{
  "norm_eps": 1e-05,
  "positions": "rope",
  "bias": "none",
  "parallel_block": true,
  "init_std_up": 0.0232,
  "init_std_down": 0.0,
  "beta1": 0.9,
  "weight_decay": 0.51,
  "max_grad_norm": 2.0,
  "schedule": "wsd",
  "decay_fraction": 0.424,
  "max_seq_len": 1024
}
MLP neurons of a small language model. Each row is named by its layer, matrix (up: input weights) and neuron, and shows model dimensions 0-95. Each number is 200 + 30 x the weight over its row's rms, rounded and kept within 0 to 999.
A block is one neuron, or neurons of one layer that tend to fire together. After each block is what it responds to, as a language model described it from the Wikipedia text at the highest values.

L5.up194,232,165,244,201,221,220,210,184,205,203,171,218,187,213,173,186,163,190,172,170,199,183,182,166,176,179,214,158,196,229,225,204,213,183,247,243,203,218,190,239,180,264,176,171,203,221,185,198,164,201,216,223,188,219,166,219,201,139,216,151,234,193,167,141,189,171,187,196,243,173,141,152,240,207,253,225,193,228,196,256,209,234,222,195,160,215,204,228,216,152,170,185,177,208,260,186
L5.up873,179,208,249,238,195,246,168,198,149,180,206,210,171,193,161,193,225,234,121,245,154,185,200,212,171,199,274,152,217,152,201,177,174,187,200,226,219,256,190,230,190,216,195,225,204,238,184,186,176,225,186,196,199,225,196,210,176,129,244,145,168,201,192,154,176,176,215,179,244,198,198,224,256,178,206,236,158,197,206,230,221,183,159,216,183,206,161,271,262,157,193,198,190,256,247,221
Description: Final piece of proper names

L5.up749,160,206,215,291,197,184,200,188,141,158,173,214,153,219,212,182,198,190,213,190,184,166,181,196,215,191,235,202,176,200,234,187,221,185,183,234,185,188,236,211,182,204,172,249,210,235,191,224,190,177,179,207,228,204,190,212,201,219,185,181,223,200,234,164,183,200,198,199,195,197,162,216,242,140,195,185,211,232,215,263,214,169,238,205,204,251,177,196,213,204,223,209,202,194,194,217
L5.up879,192,188,181,233,154,214,240,235,181,183,216,193,189,216,220,170,181,185,190,201,246,213,166,231,167,181,219,200,203,237,225,215,236,178,237,163,167,252,173,169,206,194,199,171,186,183,257,140,218,129,195,209,205,176,214,200,188,180,271,175,179,141,204,175,246,190,185,232,179,220,183,204,230,206,218,172,249,243,208,179,245,160,208,252,224,221,208,220,132,165,197,198,205,199,211,178
Description: Year digit pieces

L2.up78,216,226,238,230,221,194,271,205,243,164,229,191,187,166,188,167,167,185,195,180,172,211,180,189,211,174,228,157,211,167,177,206,192,157,185,205,176,172,236,235,110,116,160,206,257,236,145,188,215,160,204,200,191,192,202,214,216,239,164,244,205,213,265,233,177,209,201,237,238,241,175,235,263,216,214,171,192,242,197,213,190,216,187,201,235,233,220,184,226,177,214,216,235,186,249,182
L2.up161,170,179,202,221,224,155,225,231,170,179,181,195,197,208,178,221,204,221,205,138,190,184,185,195,173,178,246,219,243,211,154,204,199,146,155,152,189,204,194,218,218,236,231,214,186,179,219,213,197,193,242,195,192,196,212,203,183,180,220,225,174,242,263,234,188,195,237,177,208,239,193,203,212,219,266,211,228,259,215,177,243,239,230,172,205,219,226,176,187,199,236,197,225,206,199,181
L2.up182,191,190,224,236,178,190,188,208,165,187,218,194,197,181,215,232,157,253,223,172,178,187,176,161,136,248,191,232,182,201,229,195,210,189,122,152,167,231,169,222,234,194,232,222,197,154,208,184,135,199,174,191,222,215,198,212,196,176,170,194,199,263,200,213,233,181,254,204,235,219,182,224,224,253,217,200,209,163,196,198,191,268,221,170,188,238,197,272,242,194,181,266,201,261,195,220
L2.up203,156,191,231,214,240,177,197,242,220,219,216,175,212,157,207,174,174,162,234,256,178,142,235,230,175,207,201,181,175,198,214,197,203,156,203,228,153,185,219,194,201,178,177,213,228,209,200,222,169,215,197,232,201,229,237,210,218,141,167,210,176,237,150,168,218,215,204,242,226,229,211,235,216,177,250,251,202,209,232,205,201,205,246,191,220,180,201,211,221,195,162,148,212,196,216,197
L2.up215,196,180,239,234,184,161,228,257,223,205,182,195,161,171,144,258,177,244,222,250,179,211,197,182,201,201,191,154,197,182,165,213,193,180,166,225,215,214,219,218,215,228,227,171,191,191,209,228,238,208,175,192,162,209,261,194,192,177,245,220,194,287,226,175,216,240,193,221,224,208,157,241,240,285,233,181,190,172,187,262,174,195,198,192,243,278,203,203,199,194,226,175,222,213,186,166
L2.up307,233,184,182,226,267,197,244,220,142,220,169,216,185,172,208,200,235,232,204,154,172,159,240,120,169,245,214,157,187,174,238,163,173,199,204,182,195,276,208,177,184,211,162,161,183,206,218,204,153,228,222,181,177,201,248,211,215,110,208,275,228,245,192,219,194,193,220,185,211,234,213,198,213,190,238,258,199,200,207,236,210,254,196,219,181,144,172,199,230,174,152,212,199,227,183,192
L2.up552,195,239,219,215,169,153,221,201,158,139,184,230,147,214,196,219,198,171,247,142,216,224,210,187,199,188,201,190,187,175,251,179,205,102,194,178,187,204,196,230,202,174,169,165,255,233,199,224,212,209,145,205,260,178,237,177,174,165,219,182,231,148,230,217,178,240,199,232,181,207,139,207,211,202,276,195,248,267,212,235,195,193,215,146,196,183,239,241,188,188,225,204,211,214,193,204
L2.up729,227,202,194,254,177,157,237,187,191,195,236,244,182,205,109,206,152,212,180,199,208,246,176,229,178,221,226,156,178,187,207,234,230,168,237,183,182,172,222,186,201,176,185,204,178,211,199,237,228,162,190,207,218,201,214,204,204,184,174,195,106,249,192,212,201,259,197,255,219,227,165,172,212,220,287,167,234,244,198,240,258,170,226,175,175,161,211,245,214,159,225,154,189,204,227,180
Description: Year decade digit

L2.up69,198,227,188,201,192,199,211,207,159,231,174,201,173,203,150,203,195,189,156,199,170,211,174,197,200,197,236,144,155,206,223,201,177,189,216,210,204,198,188,234,192,189,191,128,171,169,180,233,174,183,216,209,188,176,208,189,185,203,217,115,188,116,252,238,224,234,214,174,251,195,159,144,216,218,180,171,246,234,188,161,216,215,248,185,231,193,201,244,212,216,163,213,226,221,181,181
L2.up171,198,183,184,221,288,168,143,245,160,214,225,166,164,219,231,257,159,240,207,135,172,249,213,225,165,209,239,184,182,154,222,228,180,170,208,158,189,215,269,220,210,179,167,137,214,189,170,226,175,189,196,196,228,229,261,221,203,184,219,195,218,175,184,209,141,233,273,200,158,192,150,147,184,178,203,207,221,234,212,256,213,262,230,162,148,214,237,206,194,201,174,215,188,211,215,213
L2.up291,207,218,177,154,221,196,182,211,211,182,213,226,232,202,209,160,226,187,193,199,113,196,240,157,195,154,223,169,160,142,224,234,214,189,237,173,221,194,193,214,176,190,242,211,280,202,253,208,195,144,250,122,172,193,162,208,157,177,117,192,202,172,252,198,232,220,233,236,153,214,181,209,210,171,188,154,204,187,178,227,205,171,239,223,202,182,220,186,231,179,194,197,252,190,193,219
L2.up356,177,194,210,213,207,172,261,187,166,229,252,214,250,200,175,221,188,154,189,213,185,273,213,211,217,190,235,212,177,156,204,121,221,199,193,187,196,189,234,181,220,214,168,210,212,279,230,195,210,176,225,200,201,247,217,238,184,201,220,168,233,218,252,196,195,229,240,266,191,214,158,179,188,239,213,236,195,191,156,215,219,210,189,289,183,238,242,199,181,194,152,160,202,191,215,196
L2.up595,177,238,211,172,189,224,190,209,162,193,203,232,224,236,215,198,253,182,184,245,183,191,216,215,167,173,221,235,150,218,220,269,214,195,161,198,245,247,215,215,176,190,261,210,230,243,259,212,259,210,185,209,161,147,243,207,231,209,241,196,221,171,163,142,186,180,257,201,153,225,155,190,242,186,213,247,256,217,217,262,210,193,222,191,199,179,163,243,184,208,150,173,195,213,215,198
L2.up719,217,196,265,178,240,214,178,250,182,257,225,169,161,241,237,198,188,201,189,202,161,230,170,234,181,143,213,189,180,149,195,250,243,180,228,157,206,209,172,275,185,220,167,149,220,230,214,227,196,166,215,245,229,207,213,237,223,209,208,225,209,172,215,178,186,239,165,199,233,211,116,163,235,158,204,227,197,184,220,215,192,218,209,220,140,199,193,267,248,191,178,217,200,184,202,231
L2.up774,193,230,249,205,222,195,194,228,177,192,231,218,171,214,250,223,224,201,206,174,129,223,217,180,188,173,224,184,184,154,243,233,196,138,206,139,209,187,155,254,194,206,206,186,223,247,164,198,184,170,230,175,227,207,236,209,224,212,219,174,209,225,232,217,168,214,206,278,186,137,201,221,222,225,179,174,205,163,201,161,202,211,228,228,215,171,153,196,176,213,252,178,217,225,142,184
L2.up783,114,241,205,237,248,170,203,233,205,216,204,188,208,220,203,202,138,179,194,217,178,227,217,150,192,162,216,239,169,159,159,196,217,188,151,253,212,170,199,211,162,192,182,222,205,236,186,166,192,154,213,171,150,202,214,249,246,229,214,150,245,178,184,190,203,169,277,259,121,150,171,193,227,193,132,216,192,167,174,247,204,200,178,246,190,189,224,230,176,225,197,191,232,202,257,191
Description: Ordinal suffix "th"

L5.up572,189,238,179,185,249,174,216,187,197,191,171,189,161,185,208,202,206,198,189,207,221,204,224,131,190,198,203,205,186,135,164,186,262,148,134,155,215,145,228,235,233,197,206,171,204,262,178,182,191,190,158,189,216,195,194,227,190,246,212,194,195,207,210,266,214,257,204,268,178,169,164,234,192,168,137,166,200,221,188,237,206,234,208,232,165,171,203,223,209,180,240,194,245,238,247,232
L5.up661,170,181,206,175,264,200,222,209,148,211,167,252,184,254,249,207,216,196,165,136,211,194,213,188,197,205,224,198,227,181,206,185,220,131,228,205,187,181,214,232,218,197,190,240,212,251,213,249,219,180,189,162,219,196,238,192,217,191,220,209,208,240,200,245,178,204,211,218,145,168,181,206,214,207,181,171,187,261,201,218,229,197,202,248,189,217,165,251,253,148,198,172,208,233,233,206
Description: Prepositions opening phrases

L5.up642,189,188,218,181,227,218,185,206,209,163,213,210,142,227,183,180,240,205,209,154,175,171,174,188,192,194,211,170,194,232,229,222,215,156,214,222,146,273,232,251,205,196,178,200,242,263,218,166,209,194,184,225,198,186,149,196,203,173,235,166,195,187,218,187,220,184,258,225,134,196,180,198,242,234,185,169,180,185,191,222,211,177,272,182,185,224,171,235,163,167,222,187,217,196,174,146
L5.up863,177,209,233,159,249,228,225,229,204,195,243,208,214,167,158,182,189,170,220,170,185,231,199,238,201,144,217,183,194,236,253,191,227,210,239,200,200,224,223,189,181,250,150,205,223,300,135,197,200,164,246,218,211,228,204,199,151,157,193,227,139,177,239,215,208,193,204,162,212,236,159,209,225,201,258,208,211,197,219,245,210,213,214,219,188,250,202,213,190,164,213,243,192,193,208,177
Description: Inner digits of large numbers

L2.up163,182,228,220,229,190,202,176,255,186,161,180,228,231,217,187,211,205,250,198,183,189,205,184,237,151,174,239,193,159,189,216,200,223,207,196,210,194,185,210,225,203,208,222,193,298,208,190,264,216,185,186,166,225,93,190,253,149,164,234,210,190,147,204,182,153,237,209,156,182,196,208,157,201,195,206,224,191,188,182,197,197,183,218,243,162,189,195,243,206,129,210,245,192,189,181,257
L2.up212,183,246,228,182,209,225,208,210,214,171,212,241,219,224,204,173,214,233,199,197,177,197,142,218,143,174,220,241,191,190,174,210,225,233,214,189,211,238,197,218,197,224,245,222,213,252,194,221,184,205,190,149,185,163,180,236,215,149,208,163,264,189,169,215,239,179,190,166,161,212,178,255,214,220,134,201,202,199,170,248,195,185,202,209,190,202,196,243,151,131,208,173,265,213,210,202
L2.up283,179,269,246,261,190,256,202,200,208,253,203,217,173,198,147,214,252,202,194,218,167,167,201,215,149,242,227,149,150,162,239,233,199,203,216,199,209,220,173,175,164,166,214,171,272,161,185,216,268,196,187,224,148,163,175,217,188,190,236,195,130,164,211,209,253,234,205,199,206,216,223,203,172,207,205,179,281,194,192,170,179,133,197,223,229,191,243,231,190,163,205,200,245,217,212,219
L2.up542,190,169,229,182,188,174,193,212,163,193,250,217,203,181,226,249,216,230,176,202,171,197,169,197,167,196,263,191,193,223,201,229,211,157,210,248,251,221,208,198,201,211,229,216,171,219,218,190,217,179,234,254,152,175,190,230,214,136,285,193,145,176,218,223,190,194,237,165,194,228,164,222,145,150,202,190,195,187,240,142,201,206,187,259,181,179,225,245,157,193,181,198,225,186,254,224
L2.up574,183,252,179,193,237,211,190,217,182,158,245,197,265,181,153,209,224,192,200,183,230,197,142,203,152,188,213,206,223,159,188,210,216,222,160,212,256,247,222,222,210,175,182,166,214,192,141,245,240,209,183,162,196,172,220,217,216,129,189,152,174,170,186,212,198,214,249,187,209,219,199,161,240,191,212,228,205,202,158,233,184,165,270,179,161,186,197,260,192,175,164,133,211,206,172,165
L2.up577,226,181,226,266,195,197,195,185,237,213,133,186,220,226,171,203,262,214,153,199,160,231,194,226,212,178,288,209,184,162,192,243,218,128,216,162,232,217,197,243,159,222,243,225,184,240,139,215,200,165,157,201,147,201,222,230,123,243,233,253,181,173,203,201,177,206,181,195,205,197,191,196,193,142,176,228,241,222,242,236,223,166,260,197,207,155,193,228,241,169,257,191,208,169,204,212
L2.up716,234,237,238,213,227,208,169,217,201,183,165,177,189,194,201,148,210,241,189,179,154,166,183,179,195,196,208,234,213,204,227,164,159,190,198,204,166,198,210,176,210,132,197,244,272,225,163,255,213,186,221,204,205,203,262,222,222,146,261,151,127,152,180,222,165,191,195,168,255,227,163,251,204,242,215,234,194,214,188,206,175,224,190,158,167,199,214,246,195,184,178,185,198,203,200,268
L2.up764,177,158,215,229,189,193,201,209,160,192,196,183,192,203,201,240,198,150,131,198,186,219,132,176,149,220,217,134,173,186,204,226,219,188,185,215,192,223,235,222,224,214,165,219,187,218,189,220,210,185,188,152,216,156,248,239,221,230,178,207,233,171,211,292,197,252,316,215,200,244,154,174,218,209,246,235,199,263,179,252,222,217,204,218,189,173,217,214,257,202,200,218,266,175,200,220
Description: Name-completing word pieces

L2.up321,117,204,215,214,185,193,217,186,218,219,241,182,192,206,193,170,186,196,233,180,186,196,216,197,203,184,192,145,203,193,219,183,171,206,226,216,263,203,176,240,238,201,200,140,229,183,193,300,196,220,151,250,149,168,196,218,213,169,127,198,152,253,154,188,203,261,211,240,233,131,145,194,189,237,258,186,148,182,185,221,183,215,197,196,194,175,241,151,230,165,176,253,198,261,171,216
L2.up630,211,196,171,151,232,243,191,203,200,144,185,237,214,206,142,260,183,217,203,237,235,211,229,191,207,193,180,236,140,163,176,225,201,199,215,187,231,175,219,222,299,161,196,187,201,212,211,281,234,190,176,229,233,197,154,238,184,162,196,218,247,248,191,223,182,230,218,206,232,184,193,171,191,238,247,209,210,147,281,224,189,209,198,209,155,198,183,226,190,106,158,270,184,240,209,167
L2.up647,225,223,223,189,202,216,144,208,179,211,265,234,151,202,191,231,193,222,207,211,192,219,242,162,223,215,202,182,199,193,265,193,162,177,191,130,220,206,243,212,168,176,172,201,181,207,215,191,227,200,198,252,204,225,210,235,225,181,218,143,184,201,147,253,204,173,239,225,163,228,179,236,202,206,226,210,220,217,250,244,208,197,197,210,168,192,203,195,191,160,238,212,171,215,224,206
L2.up676,216,188,276,202,170,176,190,156,187,231,235,224,194,182,190,198,148,185,202,193,183,129,241,172,161,201,189,187,170,215,241,220,188,206,184,153,213,202,232,241,238,188,201,177,205,205,214,218,233,200,220,230,210,220,203,237,239,250,177,170,144,244,205,212,159,179,208,252,199,226,188,216,192,208,259,234,180,201,186,216,201,240,193,181,172,232,215,164,193,179,136,236,203,209,218,216
L2.up685,246,177,258,221,257,220,205,192,174,210,172,201,227,174,190,177,166,191,208,214,211,220,239,194,181,244,194,218,195,195,267,200,160,173,144,126,214,196,192,239,235,199,216,203,192,207,153,209,203,200,170,227,213,174,209,240,209,239,158,221,207,242,171,254,191,179,209,224,184,229,156,198,203,204,150,204,182,171,169,218,238,265,239,231,203,199,179,225,248,145,211,185,184,260,230,164
L2.up756,234,230,262,203,197,236,235,214,176,231,221,234,164,166,137,172,166,159,174,235,195,207,167,248,250,204,203,192,164,211,205,222,264,186,176,203,284,214,192,214,179,183,138,185,206,183,223,249,203,191,192,234,212,209,190,250,244,191,192,226,182,189,246,235,198,231,207,276,229,249,98,202,188,277,176,221,199,229,205,265,200,196,196,211,185,215,188,214,158,116,200,208,243,231,203,164
L2.up821,251,183,202,238,227,216,164,244,186,180,160,185,131,243,184,175,193,157,212,184,219,213,200,181,158,231,206,198,177,180,201,216,174,186,189,202,187,220,226,213,191,198,134,207,191,231,262,202,194,194,114,197,225,224,224,229,216,192,185,178,191,233,187,230,237,211,185,194,180,208,179,226,187,156,183,202,248,221,253,202,213,258,211,200,145,213,210,212,286,150,205,217,221,219,230,150
L2.up890,204,262,201,255,177,204,201,182,287,129,222,185,191,171,175,178,209,200,170,107,202,236,209,218,190,185,200,208,205,258,264,193,235,228,185,212,176,228,213,206,205,138,160,196,206,192,183,187,215,200,180,212,207,158,204,257,243,200,195,210,214,202,172,220,192,175,200,169,207,144,144,204,175,233,198,244,234,206,193,160,202,229,202,202,205,179,209,199,228,115,176,193,221,243,238,155
Description: Prepositions opening phrases

L8.up104,199,158,262,238,202,210,191,219,230,176,184,205,173,194,225,169,199,186,214,165,168,174,175,151,215,171,191,231,158,206,168,162,159,248,199,171,199,239,170,237,170,170,227,252,171,188,192,196,189,186,186,189,207,161,172,237,189,217,206,214,243,205,179,200,199,232,220,220,188,186,231,151,196,177,227,249,186,256,166,155,205,205,157,230,177,202,182,227,180,214,191,173,225,195,213,246
L8.up385,176,255,245,209,194,229,215,211,198,189,172,210,187,208,247,242,196,237,221,174,171,198,183,240,191,178,237,168,199,174,229,216,195,212,199,149,237,184,93,228,212,163,191,193,235,181,220,200,148,184,225,180,169,200,170,232,168,170,263,173,244,178,234,181,190,254,214,175,253,234,240,174,246,206,164,162,203,204,218,195,208,209,192,224,215,221,226,236,184,191,194,221,198,241,193,151
L8.up781,205,205,199,178,217,200,238,247,214,216,170,212,230,203,213,192,221,172,217,204,203,205,212,206,188,209,222,179,196,147,200,225,166,238,181,159,204,188,162,200,184,151,220,180,198,213,153,147,209,158,160,170,193,187,203,213,223,189,272,172,205,214,228,209,222,223,218,166,169,196,199,184,217,236,130,164,214,198,215,275,241,191,214,249,230,217,199,201,181,166,239,175,178,176,235,148
L8.up877,226,222,241,172,261,218,188,224,156,236,194,181,197,191,227,229,171,217,209,189,146,201,169,147,228,191,210,157,157,137,151,156,242,161,199,201,131,180,248,237,248,168,202,219,203,216,182,186,172,168,214,200,169,146,246,224,143,195,234,175,187,204,276,187,218,207,205,221,144,180,253,165,186,228,174,190,217,170,209,222,201,186,199,184,148,227,192,230,213,170,232,210,206,204,224,225
Description: Ordinals and decade digits

L8.up114,201,163,206,223,245,213,184,190,203,180,152,221,141,214,189,240,180,220,216,221,173,184,202,158,150,235,186,190,144,196,208,170,217,215,195,209,212,196,237,206,234,196,187,227,167,200,213,216,228,183,247,216,205,155,199,242,190,210,171,222,160,212,223,247,161,199,226,251,157,208,166,209,210,169,182,267,240,237,196,223,220,185,215,190,190,203,226,204,226,208,174,178,227,202,207,201
L8.up129,172,209,219,194,209,161,211,231,251,236,176,271,174,174,222,137,168,275,103,208,238,208,194,216,177,203,229,209,213,200,226,230,229,196,191,179,205,184,189,192,178,209,217,183,209,196,208,218,171,198,200,228,165,203,159,215,155,183,185,131,237,154,192,219,206,245,182,212,169,166,170,231,210,166,207,198,172,196,272,176,206,194,278,167,195,235,196,196,202,228,213,196,208,210,216,179
L8.up152,200,180,253,207,175,221,174,212,241,174,150,239,166,150,195,181,196,178,190,163,202,193,167,159,190,252,190,237,184,216,212,205,236,194,217,215,163,178,176,181,212,213,190,223,175,207,217,242,190,165,224,248,212,190,218,172,213,263,262,160,217,221,231,252,244,223,184,193,206,215,190,194,196,172,236,195,225,210,220,220,206,231,213,218,165,182,133,219,232,224,255,209,208,174,169,243
L8.up640,182,158,220,240,226,185,139,217,175,223,125,220,168,188,185,253,201,197,186,165,177,182,209,221,186,199,219,199,201,215,183,174,243,207,196,280,242,215,222,218,219,171,223,145,243,171,234,266,175,194,235,270,218,215,136,225,167,188,277,180,182,196,213,251,169,220,206,181,147,155,179,227,298,242,227,213,196,170,209,261,192,153,208,197,187,183,223,205,209,219,177,238,250,194,203,213
Description: Preposition "in"

L8.up116,268,183,169,173,168,189,214,185,174,185,221,186,186,172,192,162,164,189,169,204,181,233,141,180,194,194,237,203,171,197,227,207,242,195,169,196,186,232,234,176,243,139,173,244,218,205,156,247,167,193,156,171,246,180,183,205,154,171,226,221,221,190,154,207,238,239,212,213,230,215,176,216,194,186,216,266,195,143,210,233,196,248,259,242,167,184,254,184,206,177,169,239,225,185,250,207
L8.up453,176,253,160,196,189,166,230,169,223,186,136,178,208,204,226,173,231,177,172,225,225,210,154,228,169,204,257,182,210,219,223,240,223,205,161,175,143,234,255,207,210,223,218,215,197,207,155,202,220,190,187,168,211,187,172,192,254,157,219,213,192,186,170,218,248,216,236,159,212,251,232,225,182,166,183,227,195,227,270,242,213,191,171,222,185,168,212,203,187,181,198,196,216,180,244,173
L8.up704,220,218,271,244,193,187,224,181,192,155,175,233,173,177,223,193,166,203,144,271,192,160,198,144,152,206,254,204,174,174,211,224,237,205,198,255,187,167,153,191,204,133,221,181,174,216,161,229,175,188,190,204,196,217,228,188,206,165,190,216,201,218,185,182,227,241,216,239,201,187,179,234,284,201,158,160,217,201,239,179,248,169,182,222,168,170,216,208,212,206,198,217,183,210,199,206
L8.up844,202,197,191,242,222,226,191,197,166,227,238,209,169,217,203,230,185,246,166,223,202,235,182,193,148,202,236,191,208,230,212,216,256,230,187,223,166,235,210,181,227,196,190,223,219,197,238,177,172,169,201,190,193,168,247,212,241,178,196,212,200,208,193,176,210,218,184,180,204,187,232,240,158,143,161,184,239,210,164,178,257,203,234,244,207,159,183,175,282,174,238,200,184,198,203,212
Description: First-person I, word-initial letters

L8.up93,199,161,213,245,171,169,189,124,171,243,197,218,218,165,226,217,175,217,246,111,197,208,242,238,203,252,208,191,186,149,183,180,192,230,198,193,186,218,180,246,192,128,205,177,197,98,186,224,190,168,162,222,229,201,200,210,204,219,205,226,141,223,201,188,172,197,234,227,219,158,220,204,214,208,187,184,230,158,218,203,224,232,232,218,172,192,121,175,168,155,148,208,225,304,218,233
L8.up143,184,208,184,198,197,218,256,178,182,224,150,161,203,245,213,211,170,231,194,186,211,182,217,144,184,219,189,174,204,201,161,202,246,178,224,190,161,202,182,215,160,219,244,197,198,201,165,203,222,196,142,198,188,186,179,190,213,190,184,231,203,218,198,191,165,190,210,204,197,191,185,230,208,154,191,265,204,148,189,165,181,186,228,206,182,210,218,227,198,221,257,186,192,268,200,210
L8.up683,235,249,189,199,246,208,150,169,237,193,208,199,184,179,183,177,181,271,213,178,160,204,170,188,233,243,225,223,178,192,203,169,187,180,235,230,169,192,195,221,167,200,182,221,202,231,248,163,190,179,202,176,187,185,229,204,179,245,193,237,152,198,205,188,206,203,259,271,181,214,195,210,165,212,205,185,239,222,217,213,214,255,175,245,241,206,200,167,243,184,267,191,266,231,241,158
L8.up863,183,155,228,245,186,156,218,225,187,206,198,213,112,199,207,191,185,263,261,176,258,211,215,281,230,153,215,199,181,202,213,191,244,172,217,188,221,195,164,222,229,235,216,192,215,189,203,242,180,218,223,198,196,192,184,224,200,227,241,217,141,213,192,203,189,211,216,178,200,222,171,177,244,206,216,204,270,198,147,198,179,156,210,185,188,203,204,184,193,153,178,187,177,205,216,225
Description: Decade digit in years